config = dict(
    n_layer=12,
    n_kv_head=4,
    positions='learned',
    attn_scale=0.0884,
    tie_embeddings=False,
    schedule='wsd',
    decay_fraction=1.0,
    final_lr_fraction=0.05,
    z_loss=1e-05,
)
MLP neurons of a small language model. Each row is named by its layer, matrix (up: input weights) and neuron, and shows model dimensions 16-111. Each number is 500 + 25 x the weight over its row's rms, rounded and kept within 0 to 999. Numbers have three digits each.
A block is one neuron, or neurons of one layer that tend to fire together. After each block is what it responds to, as a language model described it from the Wikipedia text at the highest values.

L9.up30:488464536539543512508488453522468477506480486487474502480496508518474520550506524504539480478477503478489562522523502500502524533516526476517482510506515465488471533511497523499523521482464487465500508498511505511553460489498527443531507497491476514517527485485488493501524479515488532492
L9.up110:527519507514517483506530504515468525539508499489494524513469476501473466546481489484541478476523523522520506531513497507466499513501502493489517510473529488494516507518455499522526472481524459518504518425456498509457475502534501494532508516517476525505513508517504539531510471535549509500
L9.up341:465486511545529510517499478482483499536537496484527478459450465479522467535494524462542453456491508504493446504541516456522553493478543497504501487506500482488536505480520499506482456493510495478457508476513528508494484475536503480532515526559489498480503495528469551520528466513500466493
L9.up643:500493488463503515491527495491455457551517455508472495474486484520508478510525514477541467465506530448512456523498496476503536511523512491525519478480530504463503513484490515509494527487507527526516521493501510523487472483539520502552504490474476554471515458524468584538521481510503453495
L9.up695:530487526489547494506498498541499540520465484473495495426567458498523483507460478494495462473499505485507516537516481503562547489526531491511453478476495487523501506509487470459501478476522479466485440503525491495447495507493495528530477477452507491515485496511481533527539513511538496503
L9.up932:508537504487480514518457528506477523494534538470538509514496481503514523496484503433540503505498505522489523491520494498490489533510477574551488513502468476515501523523513508532516445494537469464458464520485459519500525540466472473523483524515536493469498491512535479473483478511497524469
L9.up972:514478489521490541493474473534495518546504503440516515515486480536522482537505491510494473494514517519494453512565486513481506452500503519572502419463535481485505497497524515520465494459495495493476517519483539488493494497507470484526509557459495500505532528490495544489526521478520451509
L9.up1162:548510540526531482501505502494538479487487512503498534499507484474519492541498479478446476533490529504474520501547472489515458505504490537485527532532510519507500528477555465510511458508515514490495518496526489516497544501496485520507454508500477483448509521521512508492497491506466527472
L9.up1279:520444490490475506516454542479481526476482439521560509463500469492514477499485513487487512522518476486501498525498499528449514504518570506501500486511503481467493467481506495521523538548502478483474492482496527493494504504492510521518462536526453512505520510496473520538482505469443534485
L9.up1435:519478477485488480472478493500491524572513503484488509523520512447550503496494513513535483468507514463517476535502471500518503485485512509544500510525448493517476492527505477506505458479494452509517516507496474493500494512482476498524490508507514512487531490538484559492525502518480478488
L9.up1506:505498500476480501476490464522504489501490489480505483451530502487557481544513510502521497434515533489512440496511523542497508471477542467542467471467500492534535480513483500489503494508497494523517531467489527535525504458536507548548487482562474578516538499528506542461533469466507471491
L9.up1581:520505493471504458474499467517468535511511470490523456479469504464536478511508511493510467481486533442475515518495490501471521496525474483477495515479511499535488497481486503520463548533483511503504514497550497513517506532494496470515493535526468521464528494478509484509454498531502519475
L9.up1622:522504501501501489481511521487485503498528541480513467476528494518465474460455527509516453544497521497464521512495497445526472524516449532473468499526487535500503496548501542525497531478511468536484507510503466507503491509528462499505511500544506528523485467508489472505498533524478522526
L9.up1674:493517498501524512473495543462468477466503552492556513492495489499497526504476480480511509479543502517469503442532501506495463480493519482517509466513468485444499471491523476505538491502474510534518500454496490522449516523525500497486491540522522502521495493531462519504493532498485497524
L9.up1733:500466553483493522478455514505481519532497475491472473468511464519536450517439469466509470493491542486494504555524466514504515505563526483498495499491474491522496516508502539519510523497559474459549476507440513510470513452514513499495498469496470514483487479504478555488521526525508536503
L9.up1761:530495506531465504489478462503504543487486517472521528483536489490471478513479513460506514500467537522487535509520527513494500500498514503482470506499495511523503454505521526497470497519513519509513496495497523522488515508474464538501483514475516522504534515482519504506506448493479512486
Description: Mid-name words inside multi-word titles and proper names, often function words, as in When the Going Gets Tough, Society of American Archivists, Fly Me to.

L6.up895:473481510485461472464485456461478511506518506501491473490497503499514530496503496489506552545513500502480531491467489461490502497504486490449499462487466490506567502474488491490494532535503545483516532531517502472478463482496505533472480458463509495475492514518500524481505541530495446495
Description: Fires on "to" introducing an infinitive verb, especially after "had", "failed", "began", as in "had to withdraw", "failed to defend"; weaker on adverbs or auxiliaries before a verb, like "would have", "once".

L4.up345:505502504516496519527506527461493490477552482491490497508532501468448505491530436503516475476483516497484474485455469471498509514502543500505531502506498539484507490489469496509477539459505502496559505530531499462454495555515506513519483519485480475480478515431476516501515528476482513484
L4.up476:499494536480510502514501532502471503489541484517491529552550487483502494504519513490523515491525527510494517546473466459495538495539493455485508492472458496486546457518511467498473476489521471469477493470493476498490511509515492527547509473505544514514506509475526535506515512487485521521
L4.up1674:462493489512490508510479526504477483520511505540464507520537495445526480550436446463550504481516513469548502491441450476519503493458531514533522506508495467451500533519475503524508460483471526509547505491497512482466525458497499559488520509493478453489543454525483513492497517508483517555
L4.up2008:469475471543465479496531484451477520508456477533498481512472512429498518491485466492483509453512445489524492500521516521521464514481472499475464480510486509498466480506512450523515506503475481497506526490479530473441532496461534515496498501512538476489510549528513503499453478493469527487
Description: First token of a new title, heading or noun phrase, often a/an after quotes or newlines ("An Eighteen-Second Miracle", Animation guides), plus math "=" signs.

L6.up1847:489445520492510488473494489490447491499507507504528507486510449504518467540484480511544535491486502496486532523457476507512504490489527525561447525470496502527542458494517493485488486488524499453503454518519509515533459471509470549477537502522534442513449516529464532536477521463467498470
Description: Connecting words, mostly "of", inside multiword names and titles: Castle of Illusion, Department of Transportation, Master of Arts, Dragon Age: Redemption.

L9.up433:506524540504496491506509460501491488512530459527518503495520517501489513492512455534567516504512511502483524522496520511459502521510481516492489532463508539490509506476524481515514494506504519492480480494516486513514483468532477507512512510476483514550481486479508496518457461511482521539
L9.up523:522501554485515469467496523504501494528509487500506566491516512455549513504498482503490524492465499488463536478495500514515524504524484462460476508488449445529497540507458470487496484467472510504495503538477467537498476504470484483514452461466500513531529469512497502518529502493482519487
L9.up544:512534541507540443475516514507478526507468496504488493474537528512486482490523519499545493493490489514528503468467477473497461481484497488437489459505494521469492519510464536525552519479486507516480527468517489506478465497546501528513489497530533534524480423518452516489508500451495521546
L9.up566:507521530463499494473528478491526474526510496562491517517506513509533477524498507543521504502571519493457503515471526513493506513516515514489496443533498535496519509498465475490486520496501482505501489446536472489485506470513544524510480526529474495520448502524533471506461479476503497529
L9.up760:489512545478499525487469515523541496509528484501525541525484519490472493453499486522552538447496494532457506471481491494500449467529504502485492516492484504527486508505535518505515524497480502502508525517507489553528500500475448473548521496501467506483505484556432518449491501519493514498
L9.up934:457457511475523470454529458546471461527481503473496517476529517481528542515479490468525538500493517489510511506530442549505492501527486542488545492489528472491455498522509474476490525530551499500494488506536477489496526480505508546479477458521520494555508503517466519455489493504518476492
L9.up1067:475453514519488526499508520474494489498507540464489468538507517479504535507518476581516513470528514525484491467476525508483525484515471513490495522472514493486518503465490509519514515551499515494489493469464517453504512459516504499507484545529485516524510499496488488483496510517472510540
L9.up1152:480483490533522452464505520515511482489514495512543490542524538489478515518563498540498515527524511507502508489531496496499548502461487484486551463511493541482492527529462484532500488538488497528494504519492500525533489522524535540486508510450453540503518453518492475496506458501479528509
L9.up1266:526480487528517476498489518511489513511539486513530504489499525541507489501529501490473501495497527536484496457519516462479529504485470501489465509542519480490472528538435496502532463458453492545467527530496485567497491496537484520533499486472487545532539460555490503473519524500466516509
L9.up1359:524507514509501522498468519494510460516533491511504489449478509497510535489493502522471524499478507491492484499480534543468481465468493525484548516487483522528509490470446514448524546513512536468497485497531502503531510486471468515542491486495476517500515486520485532522501493535478501533
L9.up1653:524501499496493486485477486479505481521511506536513447458513511537522526512544508532488520515519537501452531473513529495512473519540497523494507522538492582500527482527487463501508535518511444516467469489495481579553494511531455502544512542507536503517517503491516500456515473494459553512
L9.up1864:513479524510515503488459479493522484521466500552457513468516457472503480506493498536518535454537468491429512511501497511478490521487504528495459520491522532481495488503480507544544525504436527522477463535518484495501535520515474520516463496500456469464481501485548470465471459509512506532
L9.up1983:461496482514511472476469507498443525491467502492503503506499511503474543492500515529485528472507501461530510536519504478501485489558498508461529518506479468496471501488511504532535498503506472499503533464508483519470547519537479530510489496531532538542520472518446487484506527524518537476
L9.up1984:520522505512530462534509507499521466484464502516535511518536531501527490521481464557507527487531487497506492529475507513486484441546476529488481467516474502469528438482546518486519513487521536488470496512530542466499506551504494470532500463524484476518554459524490502465513469483523493530
L9.up1988:530511462480495453494475541495554492491487483493516495538527492482526513509497517507499530513509513542525480548495497511473439481510498497484484526477448551512487438511551482489492519518537485511497461451493521535497510488520526519512532494507509469538519457484504523524474492466473518475
L9.up2028:490510489480488505501472480492440508518486461486529494528506488485519479470478486493501482488505511507508470489476529490530474464515442525476519532470478528489519498474495531486550528526493554486493516513511515503514454462515464490556464485507497521497479473545505527519505479463539458532
Description: Tokens just before a country, state or region name, such as in, commas after a city, southern, North, present-day.

L6.up1476:498498489520497517535509513521505495533516520471484500474511523496485513514463507539496522470537474513493547455517507483511520498516488518514466488514483497520475497496484497515544486461485485523523476507479523452503509546495507491540486496485477476516504512466507498527461507535494500506
Description: Fires on the article a/an/A and on word-initial capital A at phrase starts, as in "A trailer" and "Aaron"; also on table-cell pipes and line breaks.

L4.up17:482470497491512519502504483543526485519511492467509518510534460464525501496517524468488460506505529551470507475568542483526547505521490491496498505479478521499459504521491515452514484502510486505490509438491433535486493527490503520494478502512506507475557473493505487502515467505520470525
L4.up515:492512514489504516460466520506484490523502530480553512503459494474556494472532465469503482527559527539482473503472494530486515494494479487502469546480486523514489511536501478491536515531504497514542515496475478511469491443514551504471494460480471544508535519532469510444495464467495510516
L4.up1186:501539508446483520471482568503445468480463460511505477487501537506486460535491507473498515524501513519518498474466511505512505544503475502487501476534496542495541506515536458505509518515556479500534522465505498496480515463481542445473485516471503485520516516563538504522497468484482532516
L4.up1457:473478490506504496516498510510525476509491452469519531479569504439518508497478536456506491520512508523455500522490466525542507505516496511523463526513481513501501507522484468499539481478492475523526474497485507506502491450515500487511488501524503543504528468514458472485505483485540532494
Description: Compass directions giving relative location in geography text, e.g. south of, to the southeast, on the west side; weaker on from, left, it.

L6.up1190:484486526519500468479536471471437477487487510509491478519488555500499525502487465556470492497499504505479502503507502477514513473490424520466485549545494546504536520473497500485499487524472514436542488496508523489512526462543508467487520479525502531491515484522508490466486525477489525512
Description: Prepositions, mostly "in", right after a named institution, building or event, introducing its city or country: Museum in Schellville, Hotel in Bangkok.

L9.up119:506509507465509489483452523466503475511500499486561504459495464498460503474516554519530507513509468502487488534495480484464511463498532518496525469517537467483504492547523474498479562473536497506476483511492476470515525526491557494469502516489475466555458490508447488529475470491466529488
L9.up261:482489457470487472462478499462508481505556501546486525480537478458477514527504497500462530445522505456510454497474497483508474507539524532483466498522496523478501479530475546520500519527532526477426528506504493471443494472525514477527524472490476502521502509479497539519515533489516518529
L9.up322:480485539544485522475446486496484507507505459500524528463487527498475479511554487526538479505515514488467519518525466531505544518488462475484493461539540526505511457448534473515494529509457561473514471499474504489495473485506525494534517488498477532488537506494451490491484520519487460536
L9.up358:504471452516535521497458508527475499515513515509481490461509479453454517501488520502469488512543479521464470540497484488523561506479500499500535506486471479479459503477512476515514521471528516479494466512467514519516558517503490511524490519550492491476513468494525489453492506500465507479
L9.up490:516556473476460524502523479479504493487524474489514499534535481523437499461525489564480510487475549535530511477506500472500478462487476491470484531483498519479528497477472500490509469496555508476531543469501545523497502520513516520491546458490475490543479525500518485484507554483442479506
L9.up670:509525519501507492541486489537509485499497464508528535523551477508499466471476505512493473534535510514501498509506467476552529543492489512504524509458496531518538478563522483491486502489495516515487534474510515460479485456502501515486489496495479492469472493472516531515517517535517475491
L9.up794:531526488500500507468484506524531516464499529525506533497489501476523500491472539518509517449536538557472463499512525479491519471524498529519516546462478520468503497480495488475518492463530485482536464520483489457485520481477531533494467515470518502494531537535501506505556484523506463495
L9.up969:531578520534522471519483523515483532502525467436513502537532530523511481496507494454479467492523495470460515546442480461529502499554514490440506505466481504499488450528459551527463519516558486512501524554509481528532510520482509525525511498458463463483485495505480536481505519503506511495
L9.up980:449565505479496510498503557463495488504499463494498490500490472473502466506506449489475506451532502496513504510531481451522496471529524488500539505480485543473497478529521467514494524503499537535502519499505530484488505489456471536509540468508489466561502570486482504476527525522477520501
L9.up1110:541473535522469524497448478536546505539557494503471511471538533500499507510487467503498491502466516474479482535497466462517529470518528511506467529469502464475509486488527494498530545501531541500469502505499515520514474535498499495531495527521500479510479471537529493447506475474500477519
L9.up1308:443498510523501506507504481525472491482477445533463546493521498493511500514509557517496515508472489507498501490500498486494515491506512565477507501489476525463492508513495485512481464528464447470493524531467495485492505457540499477508540503513468515492492514486494464546538535512507474500
L9.up1373:481512524493491488501482508528507510495521519437470500510482538471461539475533530506497495473542492511463479492459483508470509486520475447512519503514466521511515516520475502519504488469504486485480518486488496502514512504474477462525499525480519457481556495519479516473489507532524479485
L9.up1465:518530484500516498517514527493527463548435477511486525542464496496524481539509498569501472484469518478450509516467531466468506477492576496519473469484533527495479452509443484503458537504491530488511481487523544482508494495487476495545478517484501484526488518484490508509497497475472501450
L9.up1560:495500495510514493527474463502520481533485473507528523491499465493499483505451524523530486500495506503521507517479546495474492496525510510526524445486505518486491503505535518496463516462498487475563483537513554458491518470463486483562455479512506503477484497456472534491504525482482487448
L9.up1944:501526509469509515494466500485512486505522522494471517492478494492452546513535438503490507502483513518499478530509517440551540527513495510481419506490517527499457478488470489516518522523423570508522476521519509511482481510448513470478479508528495474498481510428474518492506509498496541566
L9.up1976:473492526538513507508491464474520490481493518497484500507515475483493504505565530539479462500491524517496519534489487485514501529495468515469521511495507502492481525519492483528478474504528497503523503531494499516485533494513493545492478499475531498482482481536540502492557546512523472510
Description: Words just before a bare verb, mostly infinitive "to", modals (can, could, might, would), and "not"/"also" after a modal, such as "tries to", "could then", "can also".

L9.up160:498497488526460531484523515509435516503506479452491513505517520463496474551505556524521490511516482533488489498489554522457491522512527499514522546496492504502497506499513554482488472468492496518474523485510507527510492474501464493461541500540527511478441489512501509477527532492513482497
L9.up259:511532514514478511494493507503533499509507512478520525529504487470520510489503505505477507480476520539510451509471484505513500526514510512495481467487496479483486520507508526501497553545450514507501489524482475482482516521469515447519510480511488517497538534563524484492511504477450538488
L9.up282:469525485469468497502506497511554575468497469486514479508510477522525515526491492485503549514502540503481496489505522526518522500500510469552504508476517525511525520472499483497525498486492481509445484483531473502481506501494526469473465524525488484488509552521510522493489496493504501516
L9.up297:514544516482473480493445513510522487512524495429507504489517505498524473479504555494501517458467476485521502517477475510501507524502534506499499488512491451503464470459512506508499482457511513506512512478512468446498488460498476541523460569522488487495490510507560491473507520515507479496
L9.up661:481498503497490504501474535515447489490511512469488457458509486550468488476488495531535517479506480547495497473493521504501534527486504496510482493512478525494528486447495484465503515500494488492482528504491468525541485493500490521457528517492497520516509499547490511496457494487489526529
L9.up825:449491505504512509502486516439509529517500496510478500540506518466495493473534531517476533451490486496521516526553481478506542510510496495489510497514498525498506513477515581497555487468438467517500464512487510447525446491504541480478521484529528520486490477553483481461519486514517543513
L9.up885:455517482497508490517490500488509497469549499441499496442520538513499465521476573451518519543518519489479483493519484524455510528511510544522493475523458471476531537481525505505477501484502489485511538482496461484500504504494490469502501502525485497537489450530506460521471513506476485509
L9.up1094:520513475503500522511506508508467494517490527533441490490559491510480503498527502490450481519495501483508471502502493489525549533470505530524509473485503508497493484482489576508504493479483519434501484496475451485514481474452504527512496508512521452466457503520494533470513504512468491527
L9.up1193:498486520507454525498477479486510538513513479487490497533480487496514489513550454523516519533488522522484558528477522531491508482505519501514485512456521503512508473472493534536500511486532488487550508473497473517470517462509511535508476491519511504448524530454464565450521501504511487507
L9.up1330:479537465491483552525506510506540508513487454485481480524493459499463519450494509508548532539515467472522468487480476524515492492449541526475492488469512504507490522498476507513498518484460465507452511489506455491470517506498469521510513504500536506481525506495471502504485509529493490464
L9.up1343:491498518519465496522472545520498503462489499517480457445489491475510482478481505480496538496459544500498489503494520494481508498491495536507532528466482522523516508453476518483472507467510509489502500512510492488495501528518507473495512512552486504530470501505518517514449493537469513495
L9.up1392:525466530494520557449504456497478501479505489469515472534503535481495512466490485518473503483480501526516518512447532497476523458493500501496489485467551519465490497500489515511532505504516533516500489475507482486527512491506520481506513535482517490462497513533502484543511504516494532495
L9.up1432:547513476516478451498465533493510566485495513487508478502513505469505509460507526484496494477524509491512480482525530518490511521501484498504538493491488496489498506486550503510525540467515483498500518519493516490440537509451503514490474478520472466435488473467523480500470524513514503536
L9.up1484:495511482486463528508492516492519531519500488477484468545506511458485433517534491503489495481485505493500504477506528507480510492523454534511532483502528502510479477411466499514526519462465500456530510483495491471519536493496515516498557535497510514485470515528543481499505464473478474503
L9.up1572:482558512531498471535499472483523497526506465474491460530489507468524482464501536491500539481528511543498475478457489505471494463509513459508531479497488470467516467481439484492489494453511504519515483514501533453531523482467515470475524474485505482509473484469501455492460536475499528500
L9.up1900:501505509471451459546494528479523497504489501502503486507450542478487510456506481522533540507516475521496474483490508513499511488508475539526539515512486501532465503462491472544494510484491554505495458501535523460473494481499520531496503501539532467481473501535493546496478472502555520511
Description: The year or last word closing a fronted time phrase before the main clause, as in In September 2013, during World War II, soon afterward; weaker on is after a long subject.

L4.up463:494462511537488532493485478455493462531493444504531509517465514519518481469530497436557491483491503444476472521521501453487538489520504479504473520472500487454478471570465500521514459492490493521468483502502498498468542498501544458501505486525563507508489473517530521508514503516501529494
L4.up647:509489517526465501487515462495425482533498461494470487574494467490503502497542489456528473502516505513518482503516453488531524480493498505543497544479449521520500492499482452510504491489482478491479507512508509479507516504470497537485537484519522525543475487483500533527530492517474475515
L4.up1864:506513494544513510479467475478477539557530483489518523512517482495452515508540493474504478466468503497498500534459502482485496500486526451539456517451503496520529523497499495496533497523479500476512478497507483456496537487517461495515531491518502488524521505495458520547500468507522484457
L4.up1925:483509499546485509476537496483476501528498466463510505503466511489443486509509512453538467485524488494504466516468482470476482508481532495526460534461476494483545482521500506498504490506507508487487487473530500509511512500506508484525507535541488470511503538548498511545471473519530501497
Description: Capitalized words in the middle of titles of songs, films, books and albums in lists and tables, e.g. Let My People, Nothing But Trouble, Someone.

L6.up280:506484489490525512482522494484501495527502435475484521499519533454477519487500489525478477500491504514491499487467525504490472513495488524481515546450540493549527511491527483497498483467517508517499494445492501528480518507466507440474489547509493525523552513495514485497486477479455493481
Description: Year numbers (or their last two digits) completing a time phrase after "in"/"In", such as in 1759, In 1924, the 1980s, plus some country names after "in" (Italy, Croatia).

L4.up189:449502494533448466484514448476477534508488438499502488490450494478492494521497554518472502470527518518540499550483511442518520536534463509519454500441454507435472537508511516510481506471461515467515494492510485507495473452475547500496508524535509461492524464519504497510492522518484470515
L4.up523:452512519529530515488466447504477460476485506489455510494510468480535525473530539501504487463467565504481497474527472481524486501504477466456485510512421530483501519548513520456466457505514537494489478514490488466486506548510508502503451501520515510574521483482547481483546507494489469482
L4.up1399:503492526517535507524483483506487508487510484521505481529543464479513467491472497481491504491517504550534470496497503450508470488504496488491508525511495506482461455517418503494447473534485484534515521537543512556469513466514517495493494516494464500464483481524502556495501503477489518504
L4.up1814:444548445526497531525502508498500522505439498543524532484490484493473471527512525466500480485531479470506456513477479466514502530550493481526486500485505525451509499509501477471494481507480469469457522481510526529461482489499522502536477517503502483456480477488521504523505466510471522476
Description: Auxiliary and modal verbs right after a subject, usually before not, be or have, such as does not, would have, could, may, did.